Part of a small language model's weights: MLP 896 tanh GELU, vocabulary 2048.
MLP neurons of a small language model. Each row is named by its layer, matrix (down: output weights) and neuron, and shows model dimensions 165-292. Each number is 200 + 40 x the weight over its row's rms, rounded and kept within 0 to 999.
A block is one neuron, or neurons of one layer that tend to fire together. After each block is what it responds to, as a language model described it from the Wikipedia text at the highest values.

L9.down760,148,214,244,262,194,209,120,224,206,211,100,257,206,163,231,240,224,136,144,219,291,223,205,186,168,224,257,193,236,263,191,229,150,206,191,199,243,236,179,167,224,164,307,226,178,200,192,204,232,231,211,237,145,181,135,149,190,248,200,247,100,282,162,220,209,270,213,162,104,196,201,238,248,196,190,251,252,201,231,213,189,248,207,209,126,159,179,300,195,131,206,255,237,220,205,192,232,249,209,155,239,148,255,175,297,128,160,298,243,167,301,231,143,238,190,173,183,217,193,172,171,263,169,185,197,203,170,180
Description: Numeric context connectors. Separators, punctuation and linking words (table pipes, with, and, about, word starts) right after a number or measurement, e.g. 1,635 |, 594.8 mm with.

L9.down505,203,189,192,216,208,183,218,222,216,201,220,187,124,219,180,226,221,180,219,158,122,148,224,190,196,176,202,202,220,232,311,179,185,180,127,263,127,130,171,164,134,215,200,182,353,240,319,219,165,191,162,203,207,180,194,191,215,223,173,177,197,214,149,170,177,194,110,217,184,177,189,191,155,103,199,181,178,195,109,302,288,217,212,165,176,172,205,259,182,208,160,257,224,244,188,221,219,204,222,184,209,208,200,161,188,152,239,174,165,213,210,234,179,227,187,164,160,182,243,146,199,321,207,283,175,201,232,160
Description: Table row end. The closing " |" pipe that ends a row in Markdown-style wiki tables, just before a line break, e.g. after "51.86%", "3:40", or an empty cell.

L8.down329,201,246,227,211,213,128,177,262,220,196,113,230,147,214,110,171,243,168,207,240,91,267,174,172,153,172,203,217,196,217,195,255,93,234,214,236,188,191,175,151,222,204,213,187,291,212,237,192,205,166,224,146,191,217,275,197,162,212,213,174,184,216,201,205,235,195,138,177,189,196,157,234,236,186,214,164,237,201,228,332,247,224,161,227,253,193,294,260,213,263,194,170,217,179,186,155,221,220,186,209,135,126,189,201,241,180,231,213,204,181,221,241,226,204,169,142,141,262,257,179,260,231,236,189,264,227,167,116
L8.down598,212,209,179,129,233,226,199,222,241,222,216,246,167,188,152,189,206,185,192,132,27,228,178,206,209,198,235,219,173,215,174,285,172,171,212,225,133,197,174,119,201,179,194,253,307,213,266,160,146,193,199,254,229,184,182,191,218,216,169,153,253,218,216,153,177,178,78,211,174,193,169,230,162,199,141,202,237,175,172,187,304,273,218,225,142,180,190,198,163,211,182,224,225,253,190,184,226,153,222,231,172,213,191,218,267,191,193,187,195,160,215,200,118,279,138,236,256,222,258,216,187,250,267,124,198,173,182,177
L8.down706,195,210,185,230,234,209,154,184,197,156,210,243,210,214,119,149,203,152,193,181,167,218,209,168,199,185,188,228,191,201,165,215,149,158,234,184,224,265,169,146,206,170,184,217,181,185,189,208,250,202,172,141,190,255,232,134,164,232,256,208,226,247,246,190,273,226,139,226,215,174,117,235,229,240,192,218,196,196,207,234,219,248,206,247,173,248,227,168,114,222,224,239,266,217,152,223,168,161,192,145,177,261,167,191,166,242,210,202,178,202,187,156,232,198,174,208,165,254,188,237,218,116,254,221,204,259,224,156
L8.down746,205,182,203,166,150,266,205,206,311,191,165,269,254,193,141,216,235,217,235,120,188,218,224,187,242,173,199,124,238,171,170,255,253,228,155,219,207,199,177,183,202,234,237,212,242,149,183,180,258,226,234,153,233,244,198,233,154,168,193,145,258,264,183,212,194,191,219,248,189,113,206,234,195,225,185,233,250,184,124,195,208,201,237,235,196,188,186,192,252,210,166,125,164,189,233,273,160,219,179,154,275,205,164,203,135,239,187,217,323,224,127,211,194,182,154,207,254,180,230,118,213,233,171,144,189,125,204,199
Description: Phrase-ending commas and parentheses. Commas and closing parentheses that end a phrase or parenthetical in lists, tables and prose, e.g. "(1983)", "unique,", "(footballer)"; also the word piece "pt" in words like kept, September.

L8.down132,174,212,263,284,122,175,214,147,98,174,150,160,223,162,179,210,202,231,234,162,216,167,203,243,208,197,219,224,255,230,242,221,139,179,213,290,207,168,191,129,195,170,241,236,272,227,266,219,193,207,191,226,170,136,237,196,233,260,211,223,168,157,166,174,219,173,139,205,266,197,158,200,137,210,201,247,170,188,157,220,196,212,231,134,245,221,267,216,253,157,224,247,200,252,229,177,178,258,240,218,202,226,149,194,144,178,240,169,157,238,167,222,194,187,232,142,175,223,244,177,227,200,218,204,168,233,206,193
L8.down614,210,198,147,192,221,188,234,138,211,147,140,217,192,234,239,170,131,256,212,158,236,109,220,272,193,179,256,191,245,212,184,146,160,206,182,210,259,134,248,200,169,152,193,131,206,223,168,211,253,264,234,186,178,160,161,231,224,179,201,196,217,232,145,206,191,216,203,205,214,185,171,190,237,266,204,256,249,190,246,248,179,198,201,257,257,218,194,266,211,182,246,204,169,151,272,177,174,193,223,289,107,188,177,169,207,230,212,180,126,175,209,207,232,185,197,229,241,175,243,213,210,194,236,200,172,246,154,154
L8.down694,242,176,209,186,183,247,184,149,150,203,182,167,217,248,223,237,197,228,98,198,144,237,194,219,200,176,190,186,198,257,161,212,213,201,200,226,247,252,203,147,156,146,162,240,213,130,226,174,207,225,169,200,252,163,122,222,186,211,217,173,100,196,255,268,205,216,222,258,170,244,177,196,235,203,211,269,273,248,189,197,197,185,190,282,250,235,151,235,210,202,168,189,188,244,212,169,164,209,181,221,217,121,237,218,199,272,246,166,269,177,158,157,191,247,219,178,148,196,230,197,199,175,123,201,194,224,151,159
L8.down834,152,224,215,211,155,224,141,161,203,202,228,154,250,254,209,130,160,173,178,171,204,202,194,214,160,205,192,225,157,230,124,175,188,167,133,151,261,185,191,199,162,168,241,176,198,255,203,204,209,125,198,183,153,190,117,179,287,225,237,196,241,250,219,223,265,200,133,222,227,219,206,133,196,187,243,206,283,217,223,185,260,173,198,225,161,234,204,196,163,199,193,204,149,156,183,160,152,185,137,182,111,164,197,234,260,157,202,214,204,244,105,156,246,161,226,236,182,195,187,233,233,193,251,143,199,237,167,220
Description: Passive auxiliary after subject. Forms of "be" (was, were, is) right after a named subject, usually starting a passive event: Houston was arrested, Arbach was ordained.

L2.down2,218,224,212,143,139,203,221,214,175,200,170,176,215,191,239,211,202,184,253,165,227,218,160,162,234,148,236,164,212,159,171,204,152,163,250,215,172,120,208,183,225,182,193,224,231,194,261,206,201,215,180,244,219,216,239,227,210,139,210,176,148,182,169,325,254,198,205,241,254,171,158,168,150,151,202,288,195,188,217,206,279,221,233,164,212,218,253,188,157,185,241,289,222,180,237,194,172,253,210,270,184,178,188,155,213,113,172,172,250,216,193,177,225,208,182,132,226,272,187,173,163,177,144,209,179,247,224,201
L2.down10,221,146,177,136,208,219,173,173,195,216,271,227,190,163,242,219,239,201,147,208,230,147,232,210,247,276,310,185,171,227,235,225,233,251,92,200,201,210,232,158,140,127,151,153,205,241,207,199,231,256,205,120,225,245,251,151,227,217,155,225,199,223,218,222,187,171,266,223,202,177,206,227,258,211,250,171,210,219,280,258,191,220,305,282,186,249,234,189,190,219,222,204,188,204,192,234,130,239,213,193,205,276,159,198,206,240,182,234,144,270,205,118,221,181,191,151,248,151,205,168,218,221,155,190,190,156,185,156
L2.down52,237,193,234,204,238,132,168,196,178,197,198,229,234,169,202,188,168,197,224,249,51,156,179,156,192,220,208,214,144,202,151,277,219,219,229,98,206,157,249,184,148,303,224,277,204,140,178,241,189,241,217,169,209,173,190,303,278,201,230,225,185,198,116,174,196,222,212,133,256,183,208,230,169,212,199,210,232,204,160,213,218,271,234,165,161,252,187,186,236,181,238,175,208,198,128,225,189,295,186,90,145,234,207,187,220,187,253,240,209,254,254,140,228,188,170,198,242,232,224,210,200,145,214,200,204,230,201,201
L2.down118,296,158,174,158,274,225,194,177,113,216,128,287,162,212,168,221,269,213,264,173,137,195,124,155,209,207,325,169,132,204,247,194,210,161,169,232,225,248,156,206,205,217,180,150,205,239,329,182,166,190,190,135,197,231,186,225,156,229,179,136,198,222,224,139,143,165,167,175,215,246,204,131,174,211,228,176,224,239,137,275,126,198,231,211,284,263,308,245,193,201,177,190,211,272,206,200,235,237,197,231,252,230,168,234,189,178,181,223,150,300,223,183,176,234,196,264,181,223,182,162,242,181,144,162,170,187,190,159
L2.down185,204,192,155,209,242,222,180,159,210,132,211,208,168,173,211,167,183,227,248,232,106,268,244,172,243,235,216,220,186,232,191,226,165,173,199,256,218,246,182,214,212,202,211,243,196,196,240,164,155,276,218,243,126,236,241,231,165,188,185,296,264,267,112,197,230,69,159,260,227,277,152,181,237,163,210,202,243,273,248,199,236,206,157,242,152,240,198,169,154,132,260,212,192,124,229,203,136,186,143,265,194,169,204,152,183,172,256,80,177,221,183,224,165,252,315,157,203,225,140,258,171,186,234,230,226,204,123,231
L2.down194,180,230,203,215,192,190,200,215,147,205,181,189,188,225,200,216,222,245,166,184,239,235,193,163,157,177,217,256,144,212,138,213,210,177,223,175,208,238,199,221,178,185,169,173,169,187,196,172,183,216,245,173,212,265,181,268,127,208,198,158,176,206,189,142,180,248,237,214,194,172,117,197,218,235,188,172,204,181,162,249,166,234,244,236,237,264,131,200,238,109,188,222,185,147,206,203,250,194,150,226,258,243,236,151,223,262,258,129,227,130,221,204,160,274,219,173,261,198,243,122,240,185,172,230,236,195,242,235
L2.down219,194,253,140,171,131,209,170,225,227,179,142,127,221,183,210,215,230,261,156,156,174,164,245,166,242,166,189,229,236,153,151,266,234,210,218,167,258,275,235,182,264,164,152,250,253,174,197,203,158,235,180,151,161,154,185,261,208,160,246,194,212,190,141,162,306,173,136,156,193,173,231,173,140,181,181,229,230,158,171,234,212,196,215,138,176,168,160,259,278,184,255,191,202,172,287,233,202,237,193,208,258,251,148,273,294,180,211,238,200,188,147,124,175,223,246,136,207,224,237,212,202,206,217,153,194,235,210,166
L2.down226,176,171,182,177,156,228,234,177,234,174,242,114,298,241,177,247,189,212,272,201,241,201,194,220,112,194,173,288,200,207,221,308,199,230,245,348,182,235,227,158,213,217,184,228,186,165,240,207,198,197,227,232,248,226,232,193,218,168,220,271,242,168,195,166,125,157,201,247,184,200,124,204,207,146,185,205,250,244,210,207,191,201,111,174,226,164,157,231,240,194,213,199,221,178,211,270,200,116,205,210,204,217,226,231,195,212,183,242,220,303,198,230,171,258,173,188,131,167,221,200,192,168,300,217,221,209,148,208
L2.down327,207,188,161,175,182,197,218,240,203,230,170,108,191,173,230,173,120,261,244,216,226,224,228,285,194,225,175,158,144,168,270,177,144,257,248,73,163,282,223,253,56,212,175,112,229,184,190,182,181,168,192,242,119,152,176,169,222,157,212,232,186,188,210,297,176,178,217,258,191,149,194,194,245,133,131,200,235,225,207,232,208,272,165,161,149,212,184,222,189,253,230,186,200,169,241,134,113,218,275,195,143,219,249,191,213,197,224,231,135,198,130,224,192,155,192,219,186,170,194,241,149,171,249,187,155,164,173,231
L2.down358,174,215,241,118,179,195,251,223,182,188,233,177,168,208,166,209,180,192,151,110,222,232,158,122,272,208,266,152,178,208,232,128,175,163,259,274,242,196,173,208,251,141,150,172,215,113,191,211,170,181,222,193,290,148,277,185,166,280,234,293,209,171,97,141,244,229,192,225,213,143,190,186,97,201,205,198,178,145,81,209,235,257,203,158,298,249,160,263,209,197,168,191,224,190,240,213,214,234,234,169,166,167,217,167,215,170,250,230,196,210,194,202,211,124,180,230,270,260,202,216,239,169,128,229,233,229,161,127
L2.down520,204,191,241,219,235,102,209,187,248,158,171,162,241,176,194,152,241,242,199,200,186,261,171,139,223,254,270,246,203,298,186,203,173,202,215,234,220,208,283,216,212,170,172,243,177,218,177,147,191,203,193,185,183,116,237,233,196,193,228,174,210,218,196,124,224,220,217,179,232,145,201,136,174,192,199,209,179,173,129,142,317,206,247,174,194,209,183,198,208,187,203,253,231,198,229,275,194,229,236,247,203,175,143,229,274,196,213,181,184,209,226,233,150,226,158,136,203,178,195,211,145,214,161,233,200,190,147,189
L2.down733,243,226,186,136,232,184,236,232,171,200,230,86,210,196,254,166,273,227,199,278,163,224,206,222,197,248,257,144,241,179,214,270,165,155,233,217,183,207,164,207,142,259,200,184,170,155,169,175,166,187,220,250,239,244,270,203,243,230,177,177,215,178,261,204,183,171,247,188,209,134,198,207,130,200,151,208,190,178,166,194,139,219,219,212,274,229,214,315,239,205,190,130,162,192,209,143,180,179,174,267,192,142,187,233,201,200,199,258,196,283,229,159,157,246,230,194,208,215,174,243,235,236,212,228,185,180,183,197
L2.down742,276,210,188,159,236,298,96,160,149,212,231,203,96,183,194,210,198,260,170,216,182,196,190,259,215,115,197,181,209,169,277,204,202,127,173,249,145,175,172,177,253,229,240,206,189,207,184,194,245,140,227,228,229,203,179,261,156,182,186,221,145,246,199,209,202,158,157,224,214,192,196,200,155,200,263,191,280,195,280,197,179,254,141,194,185,198,209,172,199,166,269,242,209,195,230,151,282,172,181,147,263,177,193,238,194,230,205,163,224,254,205,214,203,225,184,122,118,155,150,183,216,236,222,234,193,199,211,234
L2.down747,174,200,183,220,187,153,157,239,207,191,252,173,199,245,238,173,170,190,200,239,203,127,181,232,254,145,162,120,196,177,220,226,225,186,235,176,162,216,160,199,204,190,179,226,174,232,195,157,318,156,272,207,206,191,204,251,165,270,143,210,238,184,96,193,119,197,219,192,204,177,228,197,303,200,178,189,188,152,215,295,201,230,257,254,169,219,209,203,155,215,151,230,174,257,215,165,227,118,247,225,239,192,147,215,227,176,276,288,226,198,196,209,186,127,190,127,201,158,188,225,257,142,197,130,221,210,193,157
L2.down808,233,209,137,104,158,219,125,196,199,201,146,169,204,140,268,201,187,178,123,149,114,217,146,192,280,233,229,187,180,216,204,232,236,251,185,178,149,213,208,198,170,300,216,214,249,169,199,234,256,201,216,210,236,142,244,227,216,202,155,128,199,218,190,194,140,212,238,259,220,155,222,113,221,185,187,158,240,160,157,233,206,243,283,191,258,234,126,179,202,229,257,225,202,197,108,221,316,252,230,220,183,239,192,182,215,127,191,267,215,311,252,192,267,171,195,124,254,183,161,109,181,147,229,176,116,259,212,129
L2.down837,213,163,217,148,216,190,187,284,222,158,185,176,170,193,243,241,158,182,237,163,42,131,158,205,246,212,164,238,179,257,170,231,223,201,205,151,194,213,170,178,231,242,114,288,167,180,123,248,216,168,211,229,215,179,302,248,199,99,266,223,180,230,141,210,222,303,217,220,250,206,202,269,182,214,167,220,230,186,126,286,203,222,211,174,195,188,157,225,223,76,215,151,211,167,253,237,196,226,241,179,279,192,147,244,272,104,191,244,234,166,185,199,170,219,213,132,244,157,220,217,168,188,189,183,151,233,179,167
Description: End of name phrase. Token right after a complete multi-word name or noun phrase: table cell separators, then verbs or line breaks (Toruń |, railfans had, minnow =).

L2.down137,253,146,176,253,126,168,163,236,157,198,226,224,130,160,231,191,217,47,179,179,254,266,198,169,198,210,221,126,156,212,160,196,208,168,102,133,195,237,155,145,233,198,203,142,195,172,120,219,259,262,108,229,235,263,93,242,158,176,200,121,188,215,274,262,230,184,198,168,163,265,162,231,231,110,224,221,199,212,239,180,170,211,322,177,197,230,222,234,180,189,228,205,160,183,191,273,203,183,204,265,182,140,260,211,189,197,178,186,207,281,269,240,188,222,194,222,153,235,205,194,186,309,227,208,249,255,136,172
L2.down177,225,149,207,251,170,153,222,175,167,213,195,307,245,156,153,141,247,206,204,192,233,289,228,189,169,325,231,186,267,196,234,286,206,195,122,215,205,205,236,223,121,178,204,246,154,196,198,231,187,208,210,197,209,189,188,239,161,206,165,151,195,171,185,173,174,169,238,153,170,199,268,163,221,164,183,188,186,174,196,267,233,162,194,175,175,255,183,205,192,224,203,178,202,138,200,294,184,198,145,218,250,237,235,188,223,230,225,235,276,214,162,200,165,208,214,192,205,213,152,165,224,204,170,284,199,183,157,206
L2.down338,217,237,130,195,155,220,122,265,260,203,258,159,153,236,209,200,117,152,283,165,171,210,252,240,239,236,218,190,178,167,249,211,168,182,139,143,191,195,242,217,154,178,206,221,204,133,117,199,219,228,222,191,240,241,169,202,151,226,227,182,213,200,206,213,115,188,217,162,229,283,168,290,192,171,173,118,155,132,217,161,158,183,159,230,200,212,173,213,215,213,231,238,251,262,183,243,170,260,205,129,284,256,169,212,166,196,246,226,233,208,147,206,204,199,248,230,210,193,234,165,224,204,266,210,138,217,207,223
L2.down469,237,221,245,244,200,249,185,190,215,202,241,251,163,93,248,214,240,207,172,213,239,217,191,142,226,204,217,207,313,265,104,224,256,170,284,233,185,256,258,158,208,154,223,182,216,172,152,195,165,170,230,150,217,197,174,236,182,159,192,215,255,89,172,168,217,195,205,114,198,173,91,225,224,215,249,113,191,166,179,242,192,129,206,224,199,172,187,266,196,261,198,243,242,164,173,322,200,179,224,212,201,231,194,216,215,245,144,159,160,225,194,221,268,173,199,250,258,198,163,225,294,180,182,231,232,168,185,171
L2.down478,207,216,216,245,120,223,181,286,265,222,108,300,235,189,197,276,156,237,196,136,235,148,158,151,248,218,226,104,227,197,196,157,193,190,173,210,174,164,237,153,170,272,246,266,215,182,202,219,311,206,259,243,277,250,154,174,205,233,152,193,217,161,237,216,286,194,170,216,243,206,216,229,169,242,126,205,225,196,245,193,208,212,194,194,217,223,247,123,194,183,176,225,191,251,180,187,205,196,200,206,192,163,301,258,241,159,153,240,233,186,194,134,209,142,192,206,117,241,159,219,254,125,206,136,246,181,291,226
L2.down497,129,212,221,185,200,198,108,233,189,147,187,199,296,274,194,190,209,195,183,164,335,168,250,242,207,108,117,138,170,183,220,270,273,240,117,161,200,188,176,163,168,188,208,254,159,213,177,257,288,208,243,227,161,116,244,121,187,243,165,162,231,148,280,210,242,177,188,198,172,233,194,234,162,161,155,236,194,148,178,186,217,180,190,175,201,233,228,168,223,243,211,201,174,196,236,205,191,164,235,177,238,189,161,238,204,134,175,208,187,234,172,254,172,121,166,194,185,139,193,211,180,215,258,205,197,215,154,164
L2.down524,170,279,167,236,246,198,217,227,207,212,249,177,181,189,123,228,215,182,229,236,223,166,117,161,122,175,229,152,176,248,179,192,172,207,182,192,196,219,134,166,148,219,238,158,204,181,244,193,228,88,261,177,146,185,181,164,191,133,229,196,205,237,278,166,214,276,226,181,197,189,227,211,168,229,241,267,127,299,189,171,144,173,180,217,202,221,201,177,289,128,215,234,181,250,221,247,199,251,186,168,218,111,254,221,244,190,194,141,234,206,153,183,108,182,203,176,143,276,140,233,262,209,226,266,276,164,217,273
L2.down526,227,252,182,263,196,244,126,220,194,165,252,138,142,224,175,224,197,236,275,119,242,248,144,142,234,202,172,169,173,172,164,210,248,157,127,222,242,281,186,303,230,236,255,160,233,196,152,155,238,217,193,199,114,215,120,247,250,143,233,203,215,192,205,223,229,187,232,115,200,198,223,194,189,159,191,200,182,192,246,166,181,187,170,242,203,197,205,164,173,169,279,213,172,185,139,272,221,256,237,181,141,162,196,161,177,184,229,236,214,223,260,238,249,235,224,228,168,215,237,198,236,259,193,238,245,240,142,224
L2.down559,173,145,205,175,213,171,159,199,152,183,244,304,261,185,167,217,183,201,215,132,257,198,167,168,195,203,303,208,226,135,189,154,240,219,162,214,219,147,160,221,232,190,202,191,208,164,125,295,194,180,271,221,116,233,161,150,143,140,196,244,201,171,247,203,173,207,224,191,161,213,193,152,131,189,264,146,195,243,166,243,185,230,221,143,245,178,155,233,261,156,191,172,252,224,207,173,223,164,169,161,244,179,272,163,151,210,160,215,155,181,227,186,245,198,180,167,186,174,219,188,244,241,194,208,139,142,194,224
L2.down577,276,232,243,207,217,204,128,213,152,148,248,188,219,190,309,177,175,256,182,127,247,201,177,235,229,175,237,154,125,176,204,262,261,123,112,200,148,166,272,107,162,180,247,124,226,174,234,175,220,263,175,193,244,247,267,173,164,151,206,176,180,207,220,180,216,170,213,211,231,205,251,231,137,185,274,186,229,176,250,233,233,212,204,227,230,204,161,225,183,235,173,165,246,201,265,196,217,166,158,235,228,156,137,220,204,162,255,219,133,236,206,185,241,221,224,169,134,135,234,168,236,201,179,252,147,232,234,190
L2.down585,158,272,250,187,157,183,210,137,192,198,250,185,237,245,189,204,273,128,251,186,202,193,198,185,203,177,246,163,132,213,193,118,189,157,195,220,194,153,124,186,283,173,237,186,212,209,176,169,165,189,252,168,262,142,226,205,78,217,124,317,238,143,172,213,203,150,135,202,177,193,205,217,255,195,225,234,204,198,155,154,162,236,182,316,193,267,253,202,187,152,170,219,281,152,122,225,164,108,177,216,157,171,165,229,235,230,210,224,208,233,243,225,203,172,200,261,223,209,186,199,135,136,206,215,225,218,198,261
L2.down608,205,206,182,216,145,257,243,293,262,213,181,258,234,212,173,257,169,176,269,196,219,229,147,238,208,158,347,136,146,259,245,184,181,254,105,233,206,217,235,123,190,183,188,96,205,222,244,158,202,162,121,217,203,154,201,205,229,179,177,157,167,177,208,192,197,200,169,144,121,185,142,182,172,186,184,219,247,127,250,192,284,172,247,182,171,187,248,271,219,179,204,238,169,164,166,236,211,189,199,276,202,225,292,253,222,253,180,212,234,184,219,241,153,201,223,188,198,179,207,224,118,178,179,154,212,152,169,220
L2.down674,188,174,196,270,171,204,189,214,182,235,187,263,158,161,137,156,215,110,196,217,211,223,264,244,115,151,220,187,153,224,166,196,214,241,239,265,282,130,223,171,220,160,159,270,184,240,198,253,214,185,177,195,169,186,164,210,196,216,173,221,235,205,182,201,233,211,76,253,204,208,271,194,162,176,156,156,152,187,172,163,263,225,261,283,217,230,146,183,135,259,202,239,262,213,261,178,261,152,191,215,177,229,180,170,224,159,257,243,234,244,238,198,215,232,202,179,177,125,206,226,190,166,150,217,226,276,212,219
L2.down692,241,143,265,179,126,151,201,204,197,191,168,227,203,157,214,178,214,209,160,212,238,279,171,193,237,106,204,184,214,107,94,199,180,187,191,143,179,176,227,160,218,169,248,197,224,157,234,206,219,257,264,273,179,229,236,233,178,173,244,196,219,266,220,197,245,226,186,240,243,197,194,256,208,263,152,223,203,155,162,195,196,239,236,190,241,180,179,189,186,149,247,180,275,251,173,173,161,226,221,236,152,285,152,196,185,224,174,201,226,194,227,232,146,187,199,173,136,192,199,161,135,143,154,250,183,209,149,231
L2.down783,272,220,199,211,245,212,183,260,167,196,244,186,220,193,193,170,203,214,167,181,194,260,129,206,215,217,239,190,216,160,165,181,222,200,226,150,219,291,205,142,204,114,151,163,232,194,164,155,140,172,143,181,165,200,182,295,168,214,191,182,189,153,155,227,210,228,142,182,181,214,253,233,223,153,281,183,230,238,210,184,317,175,114,241,189,197,194,206,160,211,178,204,225,242,162,180,171,255,221,162,209,170,199,227,201,225,198,161,130,193,146,200,147,256,215,164,215,226,244,177,225,190,169,197,168,180,199,274
L2.down822,152,163,199,220,214,281,171,226,170,178,169,210,218,175,223,266,215,177,173,203,179,123,226,220,226,307,205,256,200,138,218,232,220,160,253,179,138,143,149,154,160,187,245,181,188,174,219,274,194,161,172,213,195,215,152,193,189,212,199,176,101,192,239,172,215,172,227,212,180,212,167,272,231,209,227,233,257,129,241,218,129,180,207,264,189,198,194,178,215,161,277,143,230,165,233,261,183,171,203,203,189,237,202,213,238,175,187,127,199,268,220,179,160,195,186,162,245,146,119,240,227,222,214,162,123,205,113,280
Description: Table parentheses and "age". Closing parentheses after unit-converted numbers in tables and infoboxes, like (47.8) or /sq mi); also "age" tokens and === headers.